config.toml
n_layer = 13
d_model = 256
n_head = 4
n_kv_head = 4
head_dim = 64
d_mlp = 768
vocab_size = 885
activation = "silu"
norm = "layernorm"
norm_place = "pre"
norm_eps = 1e-05
positions = "learned+rope"
rope_base = 10000.0
rope_fraction = 0.25
qk_norm = false
attn_scale = 0.125
bias = "all"
tie_embeddings = false
parallel_block = true
init = "normal"
init_std_qkv = 0.0256
init_std_o = 0.0
init_std_up = 0.0256
init_std_down = 0.0
optimizer = "muon_variant"
lr = 0.00161
lr_mult_o = 2.0
lr_head = 0.0052
grad_clip = 1.0
warmup_steps = 200
schedule = "cos"
final_lr_fraction = 0.1
batch_tokens = 32768
seq_len = 512
doc_mask = true
train_tokens = 176700000
steps = 5393
dataset = "wikipedia_en"
MLP neurons of a small language model. Each row is named by its layer, matrix (up: input weights) and neuron, and shows model dimensions 0-191. Each number is 128 + 32 x the weight over its row's rms, rounded and kept within 0 to 255. Numbers have three digits each.
After each neuron's rows, "fires on" lists the tokens most often at its 100 highest values on Wikipedia text that the model never trained on.

L3.up725:058127097112081124119147151163168076178135077158173074192140120217110102140093146171118134152107167106083143169159117168116118167148157167154140114130152121103158136058088073145169101125124134111142141132159122105081113103130161102123166051123157135115130124119170134168133027160208178127108156162100071128122120176132132126117135068129123129121186097090113156103143101100097133145131163171129115105174100130144145114134094107125133133166066099102169127158104156157114101118110136138173129116133126150109109118153084101150113195096118181113096061072168192103086115111115200142
fires on: "u", "e", "ur", "in", "al", "es"

L2.up105:124146143128062147127131107131137126066124156107054136096081118107128144178127160107119065164135156129154178153113139118154146109187143166144196056139114159109137122083123120173114086088099126165166174094061079193177122102110131133133090153079117133155080087143144125102144101145130159067205121152141076157158156132132113163182146062095150133137083184118111088058116143185112152048135184104147176097086181164147044095134185136109141132110150143127145128149114164142108098139072113136132143119111087151162112134150158135139125175081133156115137117077157077129101109119142117136
fires on: "le", "en", "d", "ist", "c"

L9.up465:163092124137094160102121114122126150075091127138173212094130087128171179163148103154140112101136129097132121130082101115169153142088120139159118128104112160148069087110203132129152095122156177130118132082080134122111138089146135129104117113107114170146144154046148106158166140122145109140141118162142089084171074162059100113164111135055085159086145111114124122157123112102112143076114175131128080133090180108198158145123111150071190087158111139111099118172106111140150108150158094124134125104100194134121110101127114115125137107151073102210127145119119111152094129132120073132
fires on: "re", "er", "e", "at", "r"

L7.up460:182165166147036102138138113160147202147132151155184143069093152167103113126125154124140147102161165164139160129085143140145102186111159107129098080137188167147121106134129153161168138091139216141158182128104109103150153097172125104053133129144185150090113126091187147097079137080180123099128131118123167130078128112175103091170128162198101102191121133113182090181174145125100045160144125151116132147122147079106118120057173176143185094128159101150139144098155153150125117111123119090045094118131111165116152169115110183163117160183146152094127104107167088067106141134109085081
fires on: "em", "p", "er", "m", "r", "b"

L8.up609:139149147100142157135158155078109060137086127128099171163134200143151105108095139085154089097164085108102136160122141111147178096163161115138152136146155102091118077081173123118071148102134158159121078150124117084102098136135095062159071129120155166164097118155128128158097094105167133113174092108111134124107136096138165164132195097165043103108116117148135202083140107090147106105104123113125105149102106122158123127110129182180112100091157111142100214122152136155067116108063117126069170137139160136074142108132069172092103097091113110076107214112092135180117169106084138134
fires on: "ac", "t", "st", "e", " c", "or"

L8.up62:130174122096132127102153133151150144115144112143160056090118096165129111131157097099123132162146116160122136147128126071174135153107058095114118112117070162136155107102119171139151125113159140134054126148094167135148113160093179183158096130063156149129192161123155144184092125119153143059075148089058183101119081095101213164132138152103097120133145100055085183093098112124191125114119156159094135129058128145104124135175190135152103137105117109063100160131137162165108091129142171140132133122088169177142088144129102148119117134120106110139127123137197141105088103130144095171
fires on: "al", "e", "y", "or"

L3.up357:102159136149124074122104164107127181113132123110137150116143139133083154126155150113125148133194086150094114157082103172161093159167132146079124099124091153149157105104122135118079144118116124117141128125069128161122163087155117113099158059093197092150081152158113111097185186126164130090157101070117126149099146074103181158123054156101162106158091145127132143090158109077119115158134142129139097141089133170133100106187150142141124137120156150163146137119145142241101191120149101096121140118195080109083119067172068091150140161111159197136148090121133134049096119085102116133
fires on: "em", "ol", "o", "r"

L7.up504:178119116123138145097119106142118097080157088117130125103127101128180134175099126117108118140140162149075205157140116088132142213121115115129121118124086171115160116104121198163144130120134079099158145130114137106098192152149098105119143115124187156107104184134114190055102113081076076092115128171110177122102100124151162140192117156173137119095092154138158064160119170136121091139148139195197103100090140151181190073075102136121120102176167115107158108097158093183126097097198156059142104146128121144145129162120047166142094155159142109107127125107103106090116083114087121156
fires on: "o", "em", "y", "b", "e", "en"

L2.up609:121081136141130151057155168089092167129110140170109089176093168191129135077153130147136103079130105139213169148160156136103178074120152097137137144087158147087136125155175144141154116154132162100163194108123193093112147099060096113099132164132146097126130091127059175160114115127126154157133178084093126124168112093125112118159153153129094133200105154119134139159133165140134175130121090181127105103106148114074124155194099116127128137103072130119095136097114137125142143115116142117075159093083139153099068106149139169112146144094134137070120134179148054163073094176209110071
fires on: "ed", "ly", "ter", "d", "s", "it"

L10.up72:135105084119106153108189109138180134100133102107145131087097132084158114142149190105129146128181068119103128147103140067143071178100146127157099104145129108112143201140150127122178133152158183103156171160099078120113203114149079155121130124071123126139124105078119144145130212104168108090168126123153049084172104150071052162074145130132152107125069133115150100146133116110123157100115153157094143138175129137144101077093145196079180102071084141136110178137146128118129119082188125136133126156119150114112097089075120198124178080146163124153106129144115175161193168144108125121
fires on: "er", " J", "ar", "at", "e", "en"

L9.up309:109178143093111144103159079189141167138177163110176094114140187156094106165138141079150153180153088160144114088135186093097156116098159143131176129133061161131147071198165132103159107118125153176101183158150124094083150145169101148196089110107187130116141166172123068152145112176127133091082133114129099128183162133170183137085063053111114116139131161148137160091074147117087150095085097197031121130099129142110066146159118137106132080108131142094177134108098149101118097145100135135088122087144125120143131107127101130114145079128100135185136127181100145082132086102131122139
fires on: "e", "g", " R", "y", "d"

L8.up18:131147148124127133146091140121111079152073116152158135126128131145137174130107162111153090103182102089123132109101123140057038135155112091101196133116142133113164152100165105145129149144154124127130064114100136133128144135082120137108140132109138167182142121140093160122105139165139074118165165161155121115178117119112169178097082185091102116142213125074086151129078103127100114157185091116109164110132107183092097085139148101154167147122138100126113137106188171090141151140099092161099128106151100149069095186106145098068113058150107142145147133134196055087126108097082154067
fires on: "e", "is", "p", "i", "ing", "an"

L7.up673:137054134141130122163100167119126125122157146109143115124151070166174123172136141090161142109136144157105127128128101137076148130104117072143181116148155103089118170158105171135087162068184152220114131147159144181113134143107068150116099066171144132129131101142077197081130179131089096146196108127131162134089176123124122080158156147134135157132108157127081141138131151169121183176138119154128161125104139089154208119140154113164061146148066097131109175108087110078095001148078119090108118159134060106183126172102117125159093132134068152194158142104133085127093096129145157118
fires on: "is", "y", "ow", "ers", "r", "re"

L9.up96:160101117148121142139148086132114156146119112090169146161134109175210149126078079134137109145194097134133183097130126119066139114118107134077210164085161089104163143165117076104112138108157113153182169202100130131101155105094127100138123142080100173102135081124078110109106176119180124082121108121076139085138218101092146127161096140142140122121107171177118146152126099202089145130145104155136136149132031110093146113158141119125110077104096112146119141115113119103149035069130092131134163125157098128122095143126116123119058142150106084105125119180153149130061077117124189175
fires on: "y", "ent", "ig", "r", "\n", " of"

L3.up269:120201121103137100097176131140090083060160149118117170134142150116140112116155162124135100124138110102187116154074196140080116139128099112134116128088089087109138119077102174119099129121156156122102145105108099159155104120137130183132147098102156102117092170141167074128181161206146148103103088130132052141131133091173098170132138085122147095152156152106102105101142162175133159144176119144183154115108127158100166106160149116180128190180154174129082137096114112107151077060066066122131064084119086089199119094120115103182176093108066145152112172097122129185168138155172167127
fires on: "in", "o", "ed", "us", "p"

L8.up586:130088140142099179163110143133137087094108123113154126136102048146113110148081160151182063205130107144132107187088079094131078136133092163100114090123148174071135142099143112173198155153163081144136161153100120133154117102117116141102150157140106115156117121119113161079152128087100145175190107059116142125138099112112084139154152155131116082175158174110141123077120144109097151134135161129077115108138151142114149091082180226128110120132054087109164151169133140131158143147165126180085146166135084141113155156039136128115138184135119126102147151094124109146084167092099231139
fires on: "e", "i", "le", "g", "u"

L3.up243:122143096155174165069139097076102085171128130125158141150119239171112127116148126120144082164131145077099092213153114140111104175108121202143118100136076098191130092074147139058123093084118152129127161138086129150096113152110139116163150151158086128102111117133133119154110103188095143124196070091142149102174132105131089146115170149142123121094125141119175094099129131166159109146092082096150068045151183120144130146117179094143099129127147130086194105134113126100145103078140155147132093110168101072088109152121168130115144119148123186126177159176057151164103096113105160108
fires on: "on", "he", "le", "r", "h", "it"

L8.up187:171096113106163113121101198051178132143135133138128131153151175110041140125139138146097160122117177146144161131101141082141104141175108086149109116145053109139217067122135085084126080071146135071142071167087118171110100135144169162080135102113123092122158114185192137142092097119105116158181097152093144080153139115118102148051171172092165128114110157129134151189152134131132089127081094129163100094144149101131150117132191202197109129148154139120112139088130102064113146107059110111109075106146077155138119168109144165092154134123123092153147152124152084132127138162060188150
fires on: " R", " r", "r", "h", " of", "o"

L9.up33:166092160131199179155084076105132162159094134105162187153162127143179147132146137112155179106119156125115142123112131122141132141120131111198112147125148078148157114109122091098106099111109091095140060157096124144115159082151111128162069143174088102137166150159121092124115144096161146127185148131079182161163091103132147056172156154184091161173149116145161103145076120070087087094124083103144119106096138113143086110081146167137124091088159089140173104107128126139157117069091128143056159149176049136089139113089117107178189153147142137149144140126171091136098122135196097154
fires on: "st", ",", "m", "c"

L9.up428:055145120045094101168112153078104112087124118141141100160179175094122119117139142120145162152163111160117165166168189085146178117130151089108155205136107108113058088190117122107167145120117133129075098110124178145083142153123084116179074138121126124142127050078130095101120116119121101166191095071100115179130075117108194048190165144135105177125119134195106153109127164198132160106112127164121177113095124120117176078158190096094123159125132127116106177113121086095180177126077091112142134150114143078187125136117101152133144124150115071157172115171089115085156120156146099150
fires on: " the", "r", "t", "on", "n"

L9.up107:163103157117109149170173128078103107158092177113119136122172081156168115114119102124164133082178137120087126146098133072119176111115110123166170151103142122121119123119072115102163135107127051119128097185134091131178143108162148190115135117189152177058142158150171145147189063170136121083166196085057125099100134088067133087118095119092124123109153118129117149071104117021144153138129081125143106099115143169158140107073124163134163130082128104081097133113108069136149164105097135127144141129124149119180157092146120078146130153171135085183138142132071112129117179135099110156
fires on: "ar", "ith", "m", "c", "or"

L8.up258:136178145127170070121110159143132174132117128098170111167188134139110120112167151150198156156130131161111093097161174130079106137175133146102142168144115111168110125095131110104169139077138106194106128187086118172126146159137098147111058120077108121189121129183116102156142142177139127149096083164140087159141103113107129203099118107176119036061104135148167168158157151126107094134118099135083123153111105097104168149168099162166119154095113137149125111150194197091139129117129084158190117074141117172131122081063152138120146150110106045165075168144105134085163140113087123160
fires on: "al", "e", "r", "w", "d", "g"

L10.up418:145075148071120213140131130100139186156136155153083172205121124167087135120191122139115166127138137110150131080139116117076154137135110100116083128141162079088204128092154134153138145165125110121120091150159134190096157158114203132139127201126124104195063077102161112106104081095163123143191138134187084129146141140045176151126137094084098089192164140130114126129183097121128134203139105093091098172140116128118145150119147070148078150107113106161140146131090129096091130164106126107149098121088130111066127148092110136127124195143135150111130088070104128116107139092084115108
fires on: "c", " a", "ol", "e", " l", "p"

L9.up725:090213182128165138150148145166132119180129116119131162165100123139070146111111157157121158125151106158108125136071116142132147166126083155164145135084153068123136114068109174152128118138130154088162140119121099113102117143173072155172087088158158138125102147128170121095160097143165157162147167166112108236103128145123153110128087157115121109136134181156065118138119130156136107086109102099189092123127139149129128060120130100123085162142094140106189099156081101166160128128082153105151169120120105146071102155141188099157131125086055209136124060063119190106138104149123144167
fires on: "ist", ")", "s", ".", "k", "'"

L7.up650:120080175110154189094146134142126141124139145145150140168197106148117165153119128150148079138178107102158145134195089123117120061108075171116096126128099077141102164179089199175126170169172161137160148186097206121121167143105119133165072119138151171126176163147127101148069134081124091140124098128148178122106163133134166133165086131152032084203163150150090105129118117121116159135096114157155195178077168136157110088188141106151131127134098093138095173133158139130128167148087075112103099163126121151120119177133114158109120052140139111126122108142092052144125095127135143162
fires on: "v", "u", "is", "e", "r"

L8.up143:110145139132110130200092115080082144157146111151107165122113091150114132123097154061156105116109114095090085148092094105152177202165136112150117108139104094109161118133165079136105143112111126178151115202107075161085081103121136107157164168160104183141137129181164112145137119142104140123149123130178161107148109112091198186146106134149125107126148202066135179163161142111121139121152101154110088163131158111112094072052063093077170127123125088081118132111195117115108141114105124186112111111198130106080090172121101079140078108187140121104175124121073104106127135150083143139
fires on: "re", "un", "i", "an", "en"

L7.up450:122094078080137113101136165080106121132097131101115126171142221157154111135141041087119131144141202122193163081115176158139094147153151115128162087119146151148145104106112115114102132106125115114148158134111164153119086096151126176126121120099122140094113147197126089129170062135144152087152108137138101154148173140146119106137103161149139124105120111161079122151168109119150121110160101136124130089155100150142165081119110140095110196098056094110103114105150133164088110133170144143080124085179156164135148091134145108177125140110146191097146169147081108133077137153162036136
fires on: "o", "ing", "en", "0", "al", "d"

L9.up368:122145139129143118134190040119158119139143118117240155106128155130109104102139168127165152150186135148160135167124108143188088162120142081165190139133110046117123089104146120139162161136133144168062210117138161136119113139055139175077168123140092189117092093133177138075142157101153129076094136088177126123065113088150123182154182164139125102099162134133167107042111095130106105079128139147167112103057087113125104128072114124134156078171163163193179125096132072166146097142104128120117105151139130152089119119086119121071115110167183069090135135139109078176119072132133121108
fires on: "ec", "3", "2", "8", "1", "4"

L2.up416:106174180132180153091089133001107150137145145114122122176187171041114128137115123148148113163183138151155118131104105114155120123164122125185087165175118158102160183087132164107125126103145135133097148144109095140129165161140078119101102000108112106145094132127172170143100108184160086118179131092129077131133151126171131072137179156080110117096140171119117119143170158149129131106118068069148152118054136148093123118097151117155141063159175159138141132100115148132105135103107051087181141130158134139145103134146132122108148113099163156086220131167089165167159157133109132141
fires on: "y", "r", "e", "h", "st", "q"

L8.up278:099121207137092139155133127129147162132154097045133111107198166173120118107088176074101125121133134148129085123141156113091161189123125190148080132155156077097081136058142138129166093121158185117137134119150117117126158165100149159169173142145148149113177122154138102093098081108123087092132126158150080137140119133135113088126148146118164128137112120164132091184115107160045091101166104127146128126149162111168076124154134114133130094135114207122150156118126118066113078131146111116163155157095120084086205108135148131112128054099100124122142134183189092092178135127113153172
fires on: " S", " T", " G", " P", " F"

L3.up578:167137091129144162141170114130193112141143152112110087096146096144173123143143113138087079127101123124183128219165108128084106185167154156109126142164133050170154129091094112106134121142183137134073102069186079156122154115172121149124112177132100155102138155164175078135165126124177039192152152081149077131056164130102155155132071137142103092123153139095050130158112136155094133087175137134091118149135122126110110147128174098085140134093154112159162124075110124082140125173156117122119129135116113079149162149120178144199093161119125129151124221179146125084127113179094062124
fires on: "et", "a", "es", "c", "em", "ic"

L3.up584:112146104190132145169147170116161102157126180160151128089125164159140140097098164163123139116084125112084102130192107093184087148167079112121111114094108165133162106063164119146103111093129149079173150144103172138130156124173140100113119105069127104111085154198175109103125163076166164152120100153098086105073115200132197120167091145143180137088081105141150107131141093161144111131094153092133107109093134102124122109149134239114087140202091169098133175094150143162173116106147132141080143179083076137107160047131122170139125069160137139133179142139116159103136091168161155184
fires on: "p", "w", "k", "im", "in"

L8.up595:134124172103147182137189102128132131134118101141109103089131089128149111178196148069072141152130170143101088118145113170082070131146124156109181112159121131100105151097137151114202136149129147125066160131196074148137111145146026091155075098132193154117142149151142076155110159086144125160236125097141170123163150146119136136082094163154114114135129136090136142204155112121127114107117185102123144112115129106079156136166131190099203109118157093135142086097165114059114073123167127108156162124093092124073124139117163162170145182171127110126109130129176140142092178142056120139
fires on: "i", "at", " to", "es", "l", "a"

L7.up107:169125120130169126080119098069091130144094125066125177168119144219146089116099122168120099144163127172168184088198094083109111144102153178102162130141061156142160120117140060138109150125108139103145118114145131047085102150087152121123119094092081081132065093078117151135141159155145130181143123100119121139158127176130130137167162119149136137113104125150131145155161138144095140158096105134153085129102146119142080125124190058108101129165100072103162135113169111131155183107133120101139185086163080113139136087200118072138121108147095128047120137126223109116116101079136128155
fires on: "d", " to", "ing", "r", "y", "g"

L8.up515:093161128123131150183140119121096058135151165095119184157111144131100126116095125100103054185122126085123088139072228107094128143141147115125130117146139168144205100118149165148134138106128138195077161121054128128100080110120154150152050149095113132157057149148071103095163099132154185125094097151123130176131142144121123174158183073128051106139107132058098123135179155194136090109176133170145114106139125178110163091049147119082143142117122114130119101082151105168148069133144160151112089135118109072098094133142107134171157123144102137168116154090114126149133080142143204112
fires on: "d", "a", "in", "on", "o", "le"

L9.up611:133158050103083114168117120136109106126123080090140132151183205146082129104156200074101147155102122124112162132157111134125160099130142130122167146153165164128101128104133076070118172123128170110077144120113150120116173150103109063129110057067182129113076054123131124124121129098199127092154141102121108129081202141181142141154079092087175220150124181125116172119112151140111132135165137128074081152119096181122147111164149079118096075203092122120130153135067135106138111097198108130109149120152059108170076167103128126117098114108105113173168143192167098120112147141177150115
fires on: "is", "r", ".", "u", "y", "al"

L2.up22:105112115070143114115081102120111096142169143158166182120066187136136137144107115082124129129088073195109091168089114135155124136113147141156186084101115154123116118133147165117128100146069152110125093154177129130200143148104123115153144124131130111086137115125107057115157113097120131107095109140138127145154161110185091115123146136110101134110116093081156092124139194134104078086151148109097133043099178152114182122113160137109132192128088129145122122089135153113151173131105163139083128145167121090098141129067159045092059154168121110177049125144136040129122097133067089148
fires on: "b", "l", "e", "p", "st", "h"

L7.up382:130109178097083104175118132153118139153121181132098121131129120160110176182148100162103172118139079166159127110099117093107116150125101193152116146144174152086093150169159099183199171100082149070104145138174066138143125120066147095167128211142089108113072128196132131167127090091148088101140137120181110161092131119098076168170114108167155128117134166078114126140149159167111097149134175099093124115149156155107114096104110131121160178091145117148142177092143155145071101151110108110088147128127175173098104106112099196088111142175160164114096126100163128151071104068148081089
fires on: "em", "el", "p", "o", "c", "t"

L9.up597:109149109065139131127146081140178103081159135114111137112138097152109087117205153146132101119095175124141136088123074147120157112154114081142083172144094130087119122098133146123107067164145128139077134147140101133093059136145159105110138068187175179115157186070156094183139093122151153124139052136116061149144115119140078162153118095107120110114115159121058122075113161119175131123170102176207165127079150179081232129151102090126129122081128163122087131089212144111105132141165123121200162162147133121139109136134114178145201163121127153131093156091092151112099091106107047169
fires on: " l", "al", "ent", "ol", "v"

L9.up145:111118102135139142126164122141112115103079131152065130209152113178154089115094110077093113086162124075174149134108131123003111116094127086117148136177126090147138099150139136130146175140156112149103118168068222104155123100167187120177092125155103162140126137154162110151091111076147095122162142099142125147053152062139118108119112154069129121114115136118155092124122134147136142160135126079196116128107130101136149106159166160122105154143117117177075100152135135233119175129110080112109137150106113143130146165098140121048119084094166129139148124074171084109125169103127137143
fires on: "u", "p", "b", "is", "c", "t"

L8.up294:134137126124143129112118139103147171154094112130107134121105106088124181163189114123164152129130084149077140140095101140143193154131109115156134205072088146113167112104103107125130102123152123164123138151124103088102155095182167119093117122054072107137174055120132121176141151146131024103145086117139177184127142063158164109117087120120134135087117153097128134150151130095137118121099106050153033174129151098151132139182159092160131126115137117163157153107113106115093145096163174097060196065126151096156168119167083139110136156154151130110121107120106153132155100139082040110
fires on: "il", "r", "c", "ol", "h"

L8.up730:181184099156141087100111149196123122116129120136134133096165176112114168096200105122204151084113157098151143131104092094136223163107164158135150112116113164132124128132178151091114148077103111152046177105134103202095156114150150150149162126088123148155163103055139153114159114166127117140098145107119128103148182135091132153085159130148122165093159111161067112157084143067146118097103121085102064158155173107144109103180120086178127165128095118147077146119097097136119136146139165146128159108167113105051122162113151196100115142184125132167100089100123102121122087138047156101
fires on: "r", " r", "c", "k", "ot"

L7.up149:101137136093141175170083136072092133108115076129144159120099107101093094151092179106092118091086128153135111161100087195151106147143115153190141107111167127149117120187170167143099120141157075112162118110117147103191126151106051168159112034168110154108070157137164154125143097137161111090134165134130137148110107156134177179088105107153141123127135089147153137161056088110103134093108143142084132141123157145129141195107148130109136208116133126115096096087156116122167180100159134132139128147125141106114135112127122047153088128113148110170143145190193073113138185143066143099
fires on: "b", "e", "st", "ers"

L10.up262:120213099146083187147090142139158131162112122128132149146094092105127128143097126150134140132182132121145121223149100131149183125152151142072116108134138148147133128131093180135196125141195079166095106095153092134128165073114107107120124154173137108121106145119119129123132150064121118185140111125171100064058163112147135162093092119131149087096158139083153091147086124105122120106084056116066160131099103062178152091122179112167128111143172152092159172225111140114134174099186155180131141159161094089118162161155120153157152075100081174135141101091167084129103155128111175153
fires on: "he", " M", "e", "u", "i"

L8.up447:138149153108128115131107109139126081132172131136154131139102186114162122135130122147137126119135148147117159082092159091137165140119108048160101100111132132152108212093121083100131117121102136116170130223135156176179121137138075128142103167103113100156086148101115074075156138120139149084097177158090096130044121142134114143152062111163095154153069149121100129148118155135071160090119079149137117108121092098140097120104128158068115143180167142096113191096144130117091109138110136136103099147109110118157137138131120211124111051099121121133136141187144108081137069138140098064
fires on: "d", "k", "p", "ur", "b", "0"

L10.up472:158134127136139169132135092106157121120121087118117139089168085123048191136148126140138069159120116098120184077074091179151111197172113148131183095085134165129118063141107094134153134072161163160117080146177096110113181092093176097108108150155136197096140109104140087172143149101123131099117107166114104132111098113047088141145213129169127118120161205102099188111143085120148161142169146169182132149110156140105148130101105182171151121146125171104091180112168096126151125093141148125133144154104158136165071148116097145139175131105137052183132153146172156104111117124072149103
fires on: "v", "s", "at", "n", "e", "g"

L3.up170:183120145109104095131157164149098144129120116157146148129181131111148127148209144137049104160178111090123093142061134118090130146140077180144065141176141167113130170119154128168106119105123158202136118120132126143130105122116114147159109139155135095185087084101172123052204152146081079112182129107082080108077118079106131144095126082170139094164101136191155148198114111134127098132123099087127160115133143114124185150108173148105074156081141133079128103112109126132120082158053159085130155144169127123127160096156121146082112155114159157083123147193141094097150079092168164127
fires on: "h", "r", "d", "th"

L2.up177:123121156154111168135139129079154121112089142141129080117117137181086117128175096094130119159188071118093142110141174135076153081076117131125131171132126049093127114108187120146201188177124148132118117056173137102126150122122154083119121109112143120163106077145121097141157134057156083133099085122143148118061070175126110074166140151034102137180166116136137168087128116158134181123113087143207168083133168116109123109140127121095129113073162170150167132122145093109066139114144113144193107135157145163092120149129093095081136162132085135169129116204172129146154127131141176078
fires on: "t", "and", "il", "h"

L8.up85:106170124123161141100080110098136098142172102115095117130139164125100158123148131130135129172165177115174057128128107185094169125174040165118180122084078110102148140130132127083171151083139147108151134101122082058121099088142089148173121121097101129154088166144114141120138172140131071105112152183086064145110117142092149138159145159143124104094146128189158146123106080112125070133086130128134114132129181100133138117183135106062136167123084172157183128135057136137151161147094092117111164152105050155150150132145202108108111086110084159085142113154156184121164104101162117182
fires on: "'", "ation", "et", "."

L7.up62:138087114131112104067100124134086148113141123090109097160095177121157120129132081107148124113109098107160154089106103161139147101071149103151144141179174129126177104171130163142095071109160172135120156097128174111167178079110094124122114116090150122139125128115080118084143180026154176097140162112099105135187119123162094122150103183133086116166112170147127117112160063109109102093124101190098139074144056171119110096151129158087097104062158148062123139149146147150160037105139127172124141125176075118097100119157142143192133156100116135151085119142151149098157096113165068182
fires on: "at", "k", "ing", "d", "s", "ut"

L7.up288:133180162160152131073147096079126106089100161147161120168150156125158155129172150150153090135124049138118155118102052062102143182078114123138104139124126129104155126092109152106183094127099122120059127157188143112121157120106124138104114105137136165024094112118151159207136141094110110192101126134058122138155159213116105113118103111134159114132164155142149094133110132098186106101108150180108136071122152186117160104092139151177147129067144139172100133044130098106072121182139113179160132077108141116099092129145093140118139145144162141218142149084113129129126173132164119120
fires on: "k", "h", "d", "ad", "s", "v"

L10.up224:116121139172138174014152091095164076166146129108159141105082148100127100150126143160180112177226089105094114159082062137165145124114087134164107162149104152134168097160164096091121098162165091183120127199089155079144133141029155101158080142145148128120088144144145181094113146138133059128187140070098119134116115141153141140127163125141135130114158147137091151102136093076114136064105150122123110131109083165140158187221141142078074027156157138099139110157094068143153163123140126131123098108170096139127106116130179114143168091124137125090150097094115116155116056119139110126
fires on: "7", "5", "8", "9", "4", "6"

L9.up421:125059193078131157108100160132175213113108106114125111168183143140131143155166130113143158097138135109156116143089168114135112082098154159131165119150112126108131168090156142152158100114196156120128099127124176144077156075159084081138042120172136132133129129133120147093149177105141133107162151165108090137166132086126141141137125115171117091100138130132121126146104122063109111144096105144091157103131142124206053159145119170169152214094076095063138145141167103112051084142097141148122138179187155093046082158141168127120118126120118186122041138151134160145062161122145126182
fires on: " f", "st", "ing", "en", "d"

L3.up411:136140111123081140086057162100163181190146076119095131142138139166146148094131110210121113131144143103105138174165146123118142117156133152123084099190110207136081128085094085159116160118150107114147143147164120127099096121138111082118104101078149125146110181106112120106070039100212116097147147122124113074125130170045157092131140111116103126173195141137137154103142127157142145153127184146133072170116196130096109076165144144154128160112140054126083162096126126171124160141167106140161113121080056097100156119071126110160046131132125118099126119107113125100094137127122175163
fires on: "ur", "m", "al", "t", "iv"

L9.up45:102131150137146150079135166081131114091117157154151171155128165124145169127128125205126089178142133103119161159088125117126169098167172063118144095172088136160124211120115115142068140118114090162128090122127132170077100097153165068115170146089082119130121157128093124140102097127179152148156147092140112160083151179105079121173164115148126074090107102153093161150094135146140128118088118146184133124165128126168131157158082178091095099079124130084169130113135097130111155173135099135120089085116099181114124039070068160143117150088067124090137176116126114146059121113129144169
fires on: "e", "t", "ers", " s", "im"

L3.up609:136158062130104098131136132099057178127196128129174152145124144127116113035148137109119133095159160071184073151118072112103093139119051120134139069129092168125109204076102140198069115068152112177128145166181087141123125064138142221119106115142120140152093131148125107087074121154146163109113142123117164119114085123112144111111146110143092099140156143106168124224158160132151101126154104115147110135120139187143136150118136133121096202147136151130109134089114195088112150148135139128175073117078136143101132134123114155102094163163155174133099171142190051087166069103133156140
fires on: "p", "d", "el", "r", "l", "ut"

L8.up459:126136124112145136083121098132113088074090066096110136120162117099128149115166121097127166123135167171150148122133078125134129149113120184123111056179108063147108159077141189086132089113118104147094070127112152133120168127111076118107121155182228143132062141099109187166151103114174145141142092188166191107095139158123130101076155060113141134100088136149113135130138092110158139114118171127120110184128161134143144117170141142116163206147157106105093110109185090122084138183150187161186176147137142154142080161166086086091071128136149116165179117118128161077052138174093116118
fires on: "h", "t", "s", "b", "ol", "e"

L9.up176:146154098080129117175139166093123103108093110163077105127148126159093141107159100172150116150123093168082144098086157092146131158152122107155185157113096108106111089085141111139188202073163137119147130143080136134157139109113070197148127145151203131101128097129150146128181101139130082152076062103161088190105090114164127073136129126064132125162148094144182108089137088182153071090057132158153138140180121094107130089140144179137188094152154182123168124116100136147117100151108085076115074147155139160118117128093116186118108131136112109158227126160132101164115138130137161197
fires on: " the", "t", "'", "p", "r"

L9.up382:075154074147122146098150126111077143156130103104062112151210121128092140116135091131130118169172148110148145177100168177090177103114126095121171158129128134096123119165132146081136087127106190140098127144107110178146149122165148094129132127098181151133185107174129103125154110132138107094140124064131107136135129089136111119176134145053133081068134132140159195155137165179084133122115170147183090191132132089157179094105166128083185098132090126143119202084046162147123153165085114178120145068096172033163090186123108198147135123119114094112145098113097173128101049144112099093
fires on: "on", "ed", "es", "r", "an"